config.yaml
num_hidden_layers: 8
hidden_size: 640
num_attention_heads: 5
num_key_value_heads: 5
head_dim: 128
intermediate_size: 1920
vocab_size: 50257
hidden_act: "tanh_gelu"
norm: "layernorm"
norm_place: "pre"
norm_eps: 1e-06
positions: "rope"
rope_theta: 10000.0
rope_fraction: 0.5
qk_norm: true
attn_scale: 0.122
bias: "none"
tie_word_embeddings: false
parallel_block: true
init: "normal"
init_std_qkv: 0.0232
init_std_o: 0.0
init_std_up: 0.0232
init_std_down: 0.0
optimizer: "adamw"
learning_rate: 0.000727
lr_mult_up: 0.781
beta1: 0.9
beta2: 0.99
lr_head: 0.00504
warmup_steps: 216
schedule: "cos"
final_lr_fraction: 0.1
batch_tokens: [65536, 131072, 196608]
max_seq_len: 1024
doc_mask: true
z_loss: 1e-05
train_tokens: 1004000000
max_steps: 8031
dataset: "wikipedia_en"
MLP neurons of a small language model. Each row is named by its layer, matrix (up: input weights; down: output weights) and neuron, and shows model dimensions 442-505. Each number is 128 + 32 x the weight over its row's rms, rounded and kept within 0 to 255.
After each neuron's rows is what it responds to, as a language model described it from the Wikipedia text at the highest values.

L2.up445 [ 93 133 187  93  88 167 134 138 111 108  80  74  95 124  81 120  86 191  96 132 103 139 132 179 109 136 175 104 132 126  65 227 110 140  50 174 109 119 176 160 155 101 161 129  90 144 170 143 150 172 132 109 121  93 102 115 144 161 147 122 133 180 143 129]
L2.down445 [152 109  73 138 103 143 137 140 109 118 181 201 176 147 187 118 176 114 136 159 185 110 154  81 114 130 152 151 175 132 136  76  81 132 192 101 149 162  98 103 123 155 118 115 109 137 115 185 123 111 120 163 113 155 141 164  83 154 150 134 146  76 142 108]
Responds to: Phrase heads and infobox items

L4.up345 [155 154 189 142  92 170  73 177 138 120 188 101  58 131 124 177  93 122  96  92  75 186 117  72 137 191 152 113 187 130 167 147 124  91  60 132  86 175  96  94 137 110 151  92 127 158 119 116 107 116 106 133 109  51 125 152 210 118 148 128 125 113 117 116]
L4.down345 [ 89 101 175 114 178 123 158 116 131 115  90 145 108 115  62 122 146 104 107 126 119  82 108 129 136  72 125 158  87  98 133 179 118 147 167 125  99 103 157 153 112 141  73 138  84 106 175 120 157 104 124 109 124 133 165  45 154 179 150 152 137 164 138 107]
Responds to: Relational link to counterpart

L3.up1226 [110 125 172 130  91 123 125  62 135 135 182  89 145 146 121 168 133  85 128 166  92 103  98 136 170 120 168 110 155 100  79 191 121 120  67 123  84 128 145 144 157  38 112 121 164 163 110 108  97 147 162  94 129 144 147  87  75 102 121 169 131 147 115 130]
L3.down1226 [148 100  91 100 101 128  91 148 114 105  93 142 132 170 161 140 134 131 145 179  96 176  99  96 103  67 109 104 126 153 110  72 156 137  98 151 178 194 110 136 118 138 136 128 170 109 111  92  59 114 184 116 126 170 154 112 134 106 110 138 107 166 165 171]
Responds to: Mid-title continuation words

L3.up34 [163 139  82 122 110 165  70 157 132 131 149 164 171 135 110  57 119  88 155 119 138 174 138 152 169 165 131 139 137  97 114 161 122 129 116 214 115 212  87 158 121 119 138 121 141 169 154 112 165 112 158 164 119  62 126 153 128 152 114 157  90 102 135 145]
L3.down34 [ 81 111 119  88 110 130 132 139 177  80  95  66 115 139 133  80 116 103 127  16  80 159 100 180 118 153  84 110 148 109 101  91 129 218 100 100  80 167 121 156 113 121 143 110 139 116  98 133 106 108 170 122 104 151 124 151 134  83 186 142  79 140 152 150]
Responds to: Plural noun endings

L2.up16 [150 113 130 162 113 171 112 173 126 143 138 151  83 100  43 142 107 136 113 111 140 143 152  99 131  91 183 174 145 186 101 167 163 119 102  87 125 138 168 134 105  92 121 137 183 169 159 171 198 115 137 102 162  61 132  94  78 137 161 144 171 132 167  17]
L2.down16 [145 147 125 159 125 135 127 127 125 121 134 115  93 136 129 118  77 105 142 117  97 139 133 131 143 109 112 156 150  95 126 137 143 114 108 126 135 123 135 113 137  98 116 120 171 155 151 143 111 128 137 140 129 103 107 109  94 119 109 120 143 165 158 131]
Responds to: Wiki section and table markup

L4.up433 [177  61 166 165 147 153 130 120 152  69 134 144 119  90 162 135 100 128 107 138 111 164 145 102 138 148 144 120 118 241 157 115 178 140 130  86 163  95 167 202 146 132 101 142  87 130 140 104 172  77  63 108 159 134 113 124 168 160 199  94 185 137 151 144]
L4.down433 [ 67 159 108 105 144 110 152 123 174 169 145 133 154 135  58 129 132 178  96  77 175 117 142 157 129 119 136 111 151  75 171 109 117 111 118 146  92 143  93 122 105 130 145 116 159 107 119 117  75 110 145  93 124 133 137 157 135  80  94 161 119 102 122 143]
Responds to: Prepositions before institution names

L2.up136 [188  95  76 119  82 164 108 128  73 146 209 108 130 176  80 146 155  81 141 158  90 114 102 147  94 194 177 117 111 132 120 175 150 155  54  97 123 162  84 136  65 133 122  84 129 174 181 123 115  99 166  92  96  95 146  73  92 156 127 163 152 129 119  86]
L2.down136 [154 120 173  31 116 126 122 142 184 114  77 178 128 154 123 173 117  88 118  94 130 155 115  72 139 108  86 125 163 121 165 109 127 136  80 143 116 137 228 169 143 145  87 121 108 114 100 116 119  88 107 173 112 142 145 111 120 139 157 138 124 105 122 157]
Responds to: Ordinal and ranking tokens

L2.up1125 [127  76 151 145 146 155 133 111 122 122  85  80 173 129  86 129 131  80 107 110 202 163 157 134 105 108 106 143 106 146 137 112 145 128 175 153 124  89 129 121 140 150 137  56  54 101 174  74 169 129  90 120 133  71  49  93  95 167 134 153 136 141 179 123]
L2.down1125 [111 107 124 153 158 121 125 101 150  95  75 145 134 146 138 123 129 154 170  65 114  90  97 171 160 102 159 193 112 136 115 162 118 119 119  99 159 202 166 191  99 138 124 114 106  68 138 131  97 220 197 122 138 136 119 152 156 106  92 123 124 127 110  99]
Responds to: Infobox field colons

L2.up1397 [138  59 148 178 113 125 136 107 101 119 114 165  74 105 134 124  45 144 117 155 134 151 106 117 135  87 157 158 155 135 104  90 155 121 151 126 107 148 195 135 120  87  75 133 172 136 175 138 184 120  68 131 150 103  80  85 110 137 185 108 146 194 126  71]
L2.down1397 [121 148  69 173 118 127  97  62 109 133 114 162 120  77 108 115 134 120 123 100  82 154 118 122 161 149 126 151 101 130 135 148 126 178 130 182 132 163 136 113 134 105 100 127 159 124 167 135 109 116 188 123 174  97 107 151 124 117 136  85 136 150 115 142]
Responds to: Clock-time digits, sentence ends

L2.up1295 [115  90 168 116 145 160 159 150  94  92 120 114  80 148 137 153 132  97 161 136 131 128 121 136 143 127 155  97 126 139 156 163  60 134 137 112 120 122 175 100 144 116 113  95 162 150 131 127 176  90  99 103 135 112 147 100 159 130  58 141 191  89 176  82]
L2.down1295 [126 131  66 111 117 110  99 106 154 145 177 129 149  95 135  88 150 127  72 120 186 105 172 117  92 115 115 145 192 116  62 166 148 152 140 144 124 140  97 148 144 140 167  75  91 141 172 107 144 147 160  96 116 114 132 113  57  73 137 133  45 139 119 184]
Responds to: Separators inside numbers

L4.up403 [ 99  92 141 131 131 117 123 120 116 138  66  92 110 124  62 116 154 131 160 161 148 103 124  85 126 168 156 130 128 105  71 141  59 119 150 119  87 149 108 137 158 102 150 125 132 121 133 119 111 175 121 126 139 157  52 100 136  96 147 104 155 164 128 143]
L4.down403 [156 142 146 133  83 110 138 115 199 162 159 136 117 150 137 131 128 107 160 133 140 119 137 147 123 152  73 143 105 124 133 135 128 134  99 150 177 110 151 158  58 148 117  93 120 115  95 141 145 107 166  81 149  90 171 129  37 114 160 149 112 122 106 150]
Responds to: Year digits, "Fellow of"

L2.up1009 [178 101 160 147 203  68 127 111  99 186 128 151 105 149 111 142 165 148  78 101  92 153 123 103 118 116 141  84  93 193  70 171 135 131 153 140 161 203 121 129 189 134 129  79 150 137 190  99 104 127  62 110 105  85 139 106 148  50 132 175 158 141 102 121]
L2.down1009 [146 106  99 119  99 139 141 152 126 105 147 109  95  95 114  85 118  76 117 160 110 123 131 127 107 144 123  79 119 110 208  70 101 135  70 146 165  98 158 141 135 167 155 140 128 130  57 179 156  83 156 155 117 165 171 167 134 193 111 100 106  66 132 148]
Responds to: Continuation inside name units

L4.up1684 [129 125 115 128 153 131 114 123 117  74  97 146 110 165 126  72 129 174 125 119  75 103 113  82 113 205 155 129 129 128 115 155 113 133 178 103 128 141 133 174 100 154 139 106 104 156 137 124 168 113 140 156 101  94 108 122  95  81 156 151 144 152 123 142]
L4.down1684 [148  94 136 129 120 169  66 129 149 122 127 116 127 165  71 155 128 109 113 192  88 104 131 208  65 144 100 133  56 148 158 148 149 133  64 130 186 129  85 135 145 132  86 139 154 100  70 149 102 167 136 110 141 131 135 126 157 106 117 102 194 132  75 132]
Responds to: Linking words after heads

L4.up605 [126  97 129 147 110 110 128 148 178  73 203 125 102 142 127 139 152  84 174 140 163 138 121 161 166 145 184 185 103 152 171 128 157  74 109 122 151 149 102 152  79 111 156  84 139 172 143  87 162 143 162 114 157  72 144 129 127 147 124 162 126 118  82 130]
L4.down605 [147  76  76  79 110 176  64 177 152  94 132 122 135  65 125 160 124 105 138  54 108 173 124 140 112 109 147 111  80 117 209 131 114 140  84 108 150 201  95 176  56 151 171 135 154 157  77 112 117 125  90 103 174 163  86 182 186 150 154  93  92 148 152 146]
Responds to: Range connectors after numbers

L4.up277 [127 135 125 142 108  97  43 154 129 149  88 191 137 109  79 162 104 124 148 146 115 136 150 147 115 123 149 181 148 122 113  81 159 105 116 122  70 141 184 123  86 121 117 195 116 170 147 113  62 143 151 135 103 128 123 106  87 118 130 141  84 118  76  75]
L4.down277 [156  88  80 122  87 144 126 141 115 102 152  96 123 180 155 113 112 129 131  95 120 163 115  98 143 136  96 153 105 136 109 154  93 100 128 139  88 148 150  96 110 130 120 142 159 185 181 154 159  82 129 155 130 135 139 104 102 144 106 132  94 119 114 132]
Responds to: Compound-modifier hyphens

L4.up855 [ 78 109 143 135 202 152  90 116 113 151 111 108 145 131 100 107 128 131  86 172 163 132 129 125  70 109  95 151  91 132 130 135  41 146 132 175 145 117 150 154 169  70  87  56 113 163 124 113 147  90 101 105 145 115 167 125 110 139 138 135  43 123 187 124]
L4.down855 [150 143 141 129  70 109 137 162 151 102 105 112  77 121 146 118  81 166 150  73  91 144 108 123 114 116 157 112 173 127 106 115 138 108 141 125 120 154  91 183 102 135 122 127 193  42 123 113 110 106 163 133  80 175  97 117 111 160 106 150 188  98  83 152]
Responds to: Phrase-final word endings

L4.up563 [136 131 176 144 187  87 104 140 141 156 110  97 117 158 116 107  67 163 117 106 116  83 196 146 200 150 164 129 115 152 162 146  95 175 197 112 134 151 140  82 148 115 131 125 121 116 117 112  77 170 110 177 125 230 125 121 180 144 162 179 131 122  99 147]
L4.down563 [117 116  94 101  96 118 122 117  59 113 168 144 175 129 146  76 194  84 174 158 104 135 103 116  99 202  89 125 169 184 143 108 151 133  77  95 134 103 154  79 130 140 115 139 112 116 167 112 209 126 148 138 143 113  72  72 146 151 125 152 186 145 126  81]
Responds to: Second item after "and"

L2.up101 [180  92 141 126 116 103  89 160 148 173 157 101 141 146 129  68  57 137 137  87 123 153 167 140 100 143 167 116 133 146 120  92 152 157  89 179 184 134 186 103 195  99 113 160  98 140 161 138  98 141 121 115 104 103  70 114 148 165 196 152 209  74 122  90]
L2.down101 [120 125 120 103 121 142 111 117 149 109 133  85 135  96 143 123 146 133 140 149 134 146  89 154 192 113 140 105 112 140 149 180 124 120 139 136  47 106 155 144  98 120 145 119  84 119  99 105 192 145 160 114 154  85 175  84 100 113  48 113 120 131  96  85]
Responds to: Place and setting nouns

L3.up1490 [136 131 137 104 146 131 147 159 111 134  96  74  88 147 102 114  80  82  96 101 194 125 130  75 105 128  88  99 172 159 154 153 151 112 166  81 118 150 122  93 135 137 113 131 106 191 186 156 145 122  71 161 122 118 116  97 124 128 204 134 146 186  71  47]
L3.down1490 [133 108 139 119  97 115 120 128 136 203 113  96 143 101  98  72 146 115 125 104 127 132 150 155 141 139 150 167 130  89 142 126  73 179  99  87 174  78 180 120 154 178 111 115 148 123  73 151  70 115 141 125 143 140  97 172 172 151  74  90 101 115 140 157]
Responds to: Mid-name continuation tokens

L3.up511 [137 112 120 181 142 166  78 116 126 147 176 111 117 123 123 173 155  89  68 125 164 174 158 118 100 154 167 124 153 157 184 191  80  79  91  61  88 115 138 103 103 145 126 117 146 183 110  60 115 109 103  97 136 118 160 132 142 121 100 149 180 110 120 127]
L3.down511 [123 158 148 159 111 175 163 140  71 100 125 138 134 133 139 108 137 148 119 164 130  80  68 202 114 137  99 189 157 146  67 112 123 128 162 192 112 152 137 164 125 123 179 121  82 153 183 110 165 168 110 140 155 110 128 128 111 130 172  81 147 183  99 129]
Responds to: Token after a number

L3.up1881 [123 109 164 160 122 148 117 120 136 104 189 102 115 143  88  69 117 144 169  82 201 133 134 105 102 121 113 188 154 158 182 154 133  63 104 112 116 173 140 134  89 117  85  87 121 138 127 126 148 144 174 140 162 149  81 126 117 167  88 154  90 122 106 150]
L3.down1881 [146  74 121 126 147 166 123 146 164 118 127 136 149  82 125  62 127 132 129  80 119 168  85 159 139  81 125 168 128 117 178 179 128  98 100 170  68 117  83 108  77 135 150 112 141 145  99  72 167 130  82 128 138  92 106 138 107 135 195 130  95 102 137 164]
Responds to: Pair-linking connectors

L4.up1848 [ 96 134 114 151 108 143 113 113 148  93 124 138 101 147  65 110 106 100 116  82 123 152 138 135 166  86 120 153 135 173 130 151 190 116 143 126 117 133 129 120 144  90 121 113 188 143 129 143 187 143 124 124 158 101 113 129 105 132 121 134 159 148 130 110]
L4.down1848 [109 131 148 140 118 147 119  98 158 137 135 140 125 133 117 154 112 125 105 151 120 135 106 133 114 111 106 126 116 136 136 141 133 156 135 115 137 139 140 110 145 100  96 106 121 143 121 123 129 106 139 122 124 130 137 102 137 116 122 138 167 104 155 105]
Responds to: Segment boundary punctuation

L3.up1767 [183 134 137 127 131 118 205 162 196 164 138  60 180 132 111  77 102 141  99 145 163 114 190 106 180 162 149  86 153 142 114 145  71 158 157 126 147  95 179 130 137 139 106  98 161 147 172 176 139 127  85  82 142 150 159  95  89 205 154 123 137 115  68 107]
L3.down1767 [143 151 129 140 122 100 122  88 132 134 163  78 133 133  65 121 116 111 140 156 128 163 138 166 123 149 140 107 158  98 131  98 134  66  85 138  74 108  92 167 117 137 163 130 125 105  81 105 181  95 169 145 157  84 136 147 156 108 119 168 104 107 107 113]
Responds to: Name-closing tokens

L4.up241 [ 96 141 154 134 141 128 126 134 103 160 115 168 115 136  89 145 100 150 126  87 119 163 114 121  82  83 104 122 116 118 119 119 193 151 149 148 123 185 118  70  95 107 148 162 115 159 120  60 110 189 100 105 134 103 121  95 128 112 197 154 157  96 131  65]
L4.down241 [119 182 136 137  37 134  73 133 111  88 156 104 110  93 170 131 151 129 104 127  79  97 111 150 153 135 139 156 146 137 138 126 131 154 132  56 115 129 100 133 141 131 102 141  95 112 151 127 129 145 100 169 139 123 112 140 117 110 105 170 121 115  84  92]
Responds to: Tables and event verbs

L3.up1103 [154 150 141 158 108 102  77 111 182  95 154 101 151 131  92 139 150 138  76 110 140 155 162 101 123 156 101  70 174 116 125 102 110  83 114 154 127 149 182 152 168 131  92 139 129 130 129 114 136 167 190  73 138  76 106 142 107 159 138 187 101 117 157  83]
L3.down1103 [119 127  12 124 115 113 148 183 134 109 107 150  89  91 103 133 104  81 146  99 138 111 103 163  91 133 177 126 139 110 138  89 125 138 167 115 168 133 141  72 121 140 135  85 126 104 189 123 129 134 155 150 159 156 115 114 147  63 105 131 192 133 119 152]
Responds to: Directions, number pieces, ordinals

L2.up850 [159  72 131 136 145 143 185 174 121 180  80  94 149 159  79  92 105 165 114 102 124 133 167 107 138 184  64 132 206 180 127 103  98 153 196  55 182 174 202 150 158 133 117 117 126 111 146 141  97  97  14 117 138 119 132 103 186 128 136 103 129 122 120  99]
L2.down850 [148 153 139 172 159  92 141 140 115 138 131  44  92 117  97  85 144 120 106 124 110 148 159 159 100 136 111 121 110  52 143 114  98  88 111  94 215 112 128 212 205  83 157 120 123 178  87 133  95  80 139  95 147 171 126 138 144 137  62  87 123 149  98 131]
Responds to: Nationality and country adjectives

L3.up525 [181 133 107 122 110 120  78  95 145 111 127 116 113 110 125 196 129 186  92 151 122 112 112 111 120  93 161 116 130 143  85 202 138 165  96 138 108 116 130 158 162  79 124 111 115 137 111 112 121 112  61  87  65  39  93 151 126  94 155 161 137 125 110 124]
L3.down525 [ 90 101 117 172 146 113 151 172 141  93 154 116  94 151  78 124  83 161 134 176  86 151 145  81  99  96  41 141  93 139 119 133 175 130 125 120 151 174  46 119  70 151 113 150 192 118 116 106  91 131 156 134 101 172  94 117 107 142 119 106 155 179 174 138]
Responds to: Table and results-list fragments

L4.up1005 [160  54 140 146  99 105 169 150 111 198 145 143 166 154 122 137  69 127 117 165 151 188 111 105 120 169 110 105 202 115 105 155 112 174  85 152 132 149 214  89 100 135 117  98 130 165 124 137 115  96  87 128 127  72 129 144 151 123 155  94 130 121 131 100]
L4.down1005 [150 174 165 136 109 108 165 162 143 110 133  68 120 176 127 104 124 154 166 107 160 141 124 171 103  78 138  90 108 118 149 158 117  55  85 172 109 117  96 146 110 137 150  90  99 151 106 106  74 147 166 147 153  90 157 130  85 111 132 115 142 124 148 136]
Responds to: Word after a name

L3.up478 [160 194 108 120  90 103 190  99 105 146 162 104  85 125 108 111  76 190 122 104 156  96 149 164 190 112 115 194 158 146 105 127 125 112  83 118  30 163 152 122 129  87 169 109 110 171 189 109  79  97 153 131 147  92 109  98 134 129  92 220 157 126 182 105]
L3.down478 [109  76  55 202 142 111  91  87 149 205 121 104  79 129  92 195 108  71  52 107 175 103 177  89 143 102 162 204 136 157 181  85 118  84  94 105 110 119 108 108 112 127 144 175 134 138 105 166  88 129 123 144 129  88 145  93  98 119 147 137 147  96 127 179]
Responds to: Section heading closers

L2.up1075 [128 107 148 189 111 176 140  86 157 158 123 121  74 116 119  94  49 109 128 122 134 127 124 102 155 160 154 122 191 134 150 180 122 160 114 148 137 110 170  98 169 118 127  74 148 169 134 135 141  94  79 112 138  96 139  52 102 150 128 109 173 126 179 142]
L2.down1075 [144 129 141 127 151 130 154 121 145 100 130 118  91 125 135 159 115 183 132 159 168 107 152 143 134  43 157 120 134  82  52 134 170 146 115 159  91 139  81 130 121 145 156 139 177 109 151 108 134  97 132 178 116  94 138  59 112 154 154 151 189 165 154 223]
Responds to: Year decade digit

L3.up867 [146 176 134 180 146 109  80 121 154 134 114 123 180 160  72 108 127 118 182 107 177  66 127 133  94 100 131 231 179 146 139 100 154 135 189 146 147 195 138 111 140  95 130  93 135 145 113 103 152  82 187 203 148  68 111 167  96 133  92 131 139 150 146 146]
L3.down867 [106 146 111 115 143 165 156 161 178 127 117  87 124 135 105 105 118  84  54  21 158 154 106 152 102 106 133 109  85  71 111  78  61 178 105 116  83 137  78 143 124 107  86 144 187  73  98  92 134 173 120 119  90 159 144 127 116 158 144 132 140  92 120 214]
Responds to: Noun-phrase completion tokens

L4.up428 [124 127 113  84 125 166 135 145 113 141  67  59 126 161 143 141  74 171 138 168 158 107 152 119  75 143  92 121 144 138 149 103 100  42 147 128 124 107 141 107  82 140  93 123  67 114  77 142  97 148 193 146 151 118 187 191 203 115 156 136 122  87 130 148]
L4.down428 [106 114 167 149 125  80 156 202 133  80 180 108 159  65 128 139 138  94 103 101 195  98 102 134 152 122 148  95 139 103 106 154 125 176  83 144  83 144 183 146 175 114 118 147 146 107 123 184 149  75 139 152 149 123 110 130 154 116 120 160 159  91  57 158]
Responds to: Ends, years, parentheses

L2.up1472 [126 178 163 164 101 161 145 134 139  98 201 133 119 209 137  95 118 118  99 163  94 153  81 112 114 199 152 191  78 173 144 171 164 128 120 121 158 154 106  99 175 107 130  93 105 169 195 136 129 107 106  67 109  70 151  49 132 139  91 167 134  64 149  74]
L2.down1472 [132 157 119 129 134 138 159 151 135 148 114  78  72 104 125 137 130 124 112  54  71 173 102 123 172 170   0  94 120  95 125 125 156 107 156 117  78  85 104  94 136 153 117 126 118 131 121 132 109  83 164 125 151 114  98 121 122 172 136  86 114 153  86 143]
Responds to: Sports results and careers

L3.up1697 [118  31 151 135 130  85 122  74 190 124 126  86  71 155 135 170  98 186 134 151 146 138 103 114 129 146 162 133 164 122 165 171  87 129 133 159 135 161 185 144 181 151 130 114 121 128 154 133  73  88 119 120 136 106 134 101 124 150 160 145 110 159 140 136]
L3.down1697 [114 149 118 130 207 123 136 118 103 125 116 111 110 113 105 152 112 167  76  85 118 109 195 117 119 119 163 152 126 158  76  64 116 107 156 127 117 160  68 105 101 144 102 131 125 113 158 135 149 136 121 173 119 174 133 127  97 143 198 168 171 152 152 182]
Responds to: Year decade digit

L2.up87 [164 101 158 137 139 145  80  69 148 121 176 176 146 137  84  82 121 111  96 101 144 163 110 111 140 147 121 125 161 104  98 156 112 148 104 164 106 179 145 191 107 111  96  80 174 105 127 151  93 107 147 165  89 119 116 141 100 127 121 120 114 130 154  87]
L2.down87 [108 110 173 115 109 154 117 135 118 120 170 136 122 146 101  72 161 138 102  36 132 175  93 175 124 147  92 112 171  72  84 162  92 182 109 156 126 165 115 180 154 104 135 108 162  81 139 154  84 129 186 184  92 133 106 175 132 163 132  62 104 144 145 154]
Responds to: Plural noun endings

L3.up891 [149 124  93 180  75 159  77 166 147 123 143 153 137 164  93 156  83 128 108 125 131 145 132 153 157  77  99 146 141 104 134 108 156 124  85 127  66 163 144  65 113 131 114 160 165 163 171 170 116 163 162 105 163  92  81 143 141 160  96 149  92 108 111  62]
L3.down891 [115 129 129 108 108 129  83 134  93 140 164 158 122  85 155 147 180 123 110  85  99 111 128 121 133 130 143 131 128 150 173 133 138 111 130 164 105 133 124 112 134  70 170 122 166 188 131 118 161  93 138 135 171 111 111 102  96 105 162 138 133 109 105 100]
Responds to: Section heading closers